MLP neurons of a small language model. Each row is named by its layer, matrix (down: output weights) and neuron, and shows model dimensions 480-575. Each number is 50 + 12 x the weight over its row's rms, rounded and kept within 0 to 99.
After each neuron's rows, "raises" lists the tokens whose logits its output raises most directly, leaving later layers aside.

L10.down1834:71 35 69 50 37 54 66 61 48 72 61 50 64 29 67 48 47 42 59 46 42 58 46 46 41 56 32 09 56 45 49 74 34 47 42 51 45 69 52 38 42 61 35 43 45 40 48 52 31 72 70 63 35 58 50 51 35 41 46 69 23 47 52 45 45 46 55 67 38 58 41 56 66 57 61 45 50 45 59 60 63 49 58 55 50 40 54 57 29 90 37 35 54 77 32 70
raises: " years", "–", "-", "'\n", "°W"

L10.down2454:60 53 16 55 58 30 57 23 52 52 48 61 44 67 86 43 52 37 37 69 44 65 32 55 54 52 29 57 48 41 58 42 45 60 54 54 56 49 59 49 66 42 64 34 29 47 35 42 54 69 44 54 44 56 52 42 35 48 39 27 38 52 73 49 49 63 35 53 56 55 39 67 58 51 48 58 34 64 61 65 49 57 34 38 64 37 30 60 41 37 39 33 35 40 24 53
raises: " needs", " becomes", " serves", " ends", " operates"

L10.down1233:58 51 55 48 53 47 49 55 37 40 34 44 21 35 56 56 86 41 52 46 73 38 68 69 62 28 32 50 35 67 46 72 33 54 62 67 55 48 43 65 60 34 40 50 47 56 34 37 44 41 73 24 54 79 42 39 72 39 50 32 68 49 23 48 29 55 45 42 50 57 65 33 64 59 28 57 44 51 56 42 45 47 33 57 62 71 75 54 46 27 44 41 65 48 46 47
raises: " in", " shortly", " Championships", "inner", " Feb"

L10.down454:52 40 47 45 37 21 54 44 45 40 62 77 45 45 49 48 54 41 46 36 45 62 54 56 58 42 59 70 43 50 53 46 61 54 51 49 57 02 74 60 46 49 57 53 36 41 46 46 77 47 13 31 35 46 47 65 42 54 37 51 48 65 60 37 69 46 55 57 46 54 52 59 28 41 61 60 50 28 57 53 46 29 63 50 56 24 59 31 43 40 38 41 38 66 61 26
raises: "IR", "ED", "SP", "RE", "ER"

L10.down266:58 59 56 46 60 57 67 42 25 20 51 56 54 62 52 47 65 45 58 64 44 72 45 59 47 45 39 45 67 45 41 48 26 38 43 63 53 55 38 58 51 63 60 40 48 37 35 45 54 52 48 43 41 41 38 63 41 52 34 43 46 49 67 45 55 49 56 47 36 44 64 48 60 45 52 54 25 44 53 32 44 54 53 26 32 64 75 54 43 45 56 47 26 36 34 55
raises: "ady", "ach", "eler", "ached", "ater"

L10.down59:30 53 33 80 78 62 70 56 45 48 42 54 50 34 49 58 36 56 46 25 53 39 61 52 32 47 49 56 35 35 53 59 77 58 72 35 48 44 54 59 41 30 30 56 67 44 65 49 27 63 36 55 63 50 72 43 48 63 55 37 46 36 26 37 75 74 34 44 34 43 64 72 59 47 66 29 45 54 53 54 59 64 56 41 32 60 51 46 41 54 39 62 26 77 56 36
raises: "ance", "ment", "ion", "ship", "ions"

L10.down1921:54 60 36 71 58 42 43 42 28 60 48 58 52 48 47 37 58 57 24 47 33 44 43 47 76 48 44 55 24 50 58 62 33 62 46 50 37 28 51 44 57 56 70 46 61 38 39 42 39 71 72 37 49 28 36 49 38 76 54 66 42 48 49 43 43 72 41 58 49 59 65 64 45 36 58 81 54 53 54 50 35 66 31 47 37 37 46 37 62 43 54 54 39 64 55 48
raises: " \"", " and", " /", "\n", " while"

L10.down1587:65 67 45 43 40 44 42 48 50 59 55 58 43 51 43 69 69 55 61 36 31 40 47 43 28 75 47 62 36 55 32 57 47 57 42 32 63 64 50 55 33 38 37 61 63 38 51 50 32 50 55 50 47 59 36 50 49 62 72 73 49 39 37 51 64 67 40 28 34 55 44 53 49 55 55 58 37 58 57 47 48 46 31 58 59 48 62 61 49 58 51 42 43 48 52 59
raises: "y", "ie", "ia", "ies", "ying"

L10.down1128:46 62 41 61 39 51 99 45 56 52 39 63 37 57 58 38 64 40 43 55 64 45 51 64 49 52 52 49 48 55 51 50 46 53 46 56 48 56 48 38 54 56 66 20 64 37 46 62 57 44 00 38 55 52 51 44 59 62 46 21 53 55 56 42 45 51 47 56 50 51 46 43 49 43 45 05 62 44 47 48 43 40 57 50 44 62 59 44 40 51 40 59 65 51 56 63
raises: "H", "B", "S", "D", "K"

L10.down1294:30 42 40 50 38 56 47 48 57 50 56 58 41 60 35 50 40 59 61 36 43 46 59 60 67 46 59 40 51 35 52 63 41 30 26 42 54 52 59 42 56 50 54 23 42 43 55 54 73 42 59 48 48 33 62 59 59 36 58 33 64 56 61 36 76 51 71 63 47 59 45 69 38 30 45 74 55 54 59 54 48 46 61 41 59 59 33 67 49 53 47 58 41 43 60 53
raises: " Commissioner", " Attorney", " commission", " appointed", " Governor"

L10.down1617:48 56 42 43 20 58 61 51 27 24 74 70 51 34 46 21 43 45 54 62 50 41 28 63 40 40 75 52 43 47 39 51 45 37 52 37 54 42 64 39 65 61 66 52 66 51 33 50 54 59 48 49 50 47 64 55 69 47 25 52 54 63 60 53 27 64 45 45 47 53 44 75 56 29 39 54 57 42 69 71 56 55 78 33 58 36 27 34 32 51 46 61 32 46 48 51
raises: " univers", " sy", " cent", " mark", " countries"

L10.down1557:59 54 38 46 48 64 44 48 58 30 53 54 56 56 48 71 37 41 26 46 56 58 53 50 39 48 36 65 81 76 19 48 49 47 64 52 48 46 46 38 55 22 31 54 53 44 47 37 45 42 58 54 61 56 35 46 78 42 48 31 52 62 48 58 42 30 50 42 60 66 60 55 43 34 47 50 37 50 49 71 67 53 40 42 29 20 43 49 69 52 48 59 57 75 53 43
raises: " that", " That", " involving", " showing", " feature"

L10.down1416:43 46 73 41 64 43 54 43 45 41 57 43 25 32 27 76 51 40 45 49 67 47 45 34 43 37 50 41 51 65 37 50 55 59 65 37 38 47 51 58 48 35 52 55 37 60 45 61 67 46 43 59 77 40 36 56 88 44 42 45 55 76 28 54 62 49 55 32 54 53 60 61 25 49 33 59 41 60 29 47 46 19 59 64 32 40 71 61 56 50 72 36 39 40 54 44
raises: ",", " version", ");", " cover", " rem"

L10.down2050:58 63 55 54 57 63 45 52 47 32 78 46 31 34 55 39 68 63 53 64 49 41 50 55 51 65 59 57 45 49 65 65 58 65 54 44 41 45 44 48 52 51 66 65 50 45 62 52 40 59 29 52 55 62 35 53 39 36 51 39 47 48 55 75 49 61 59 71 40 34 51 51 50 58 58 49 32 45 23 59 48 42 44 61 32 64 74 47 31 55 49 56 41 30 47 43
raises: "ing", "ying", "eding", "ancing", "ening"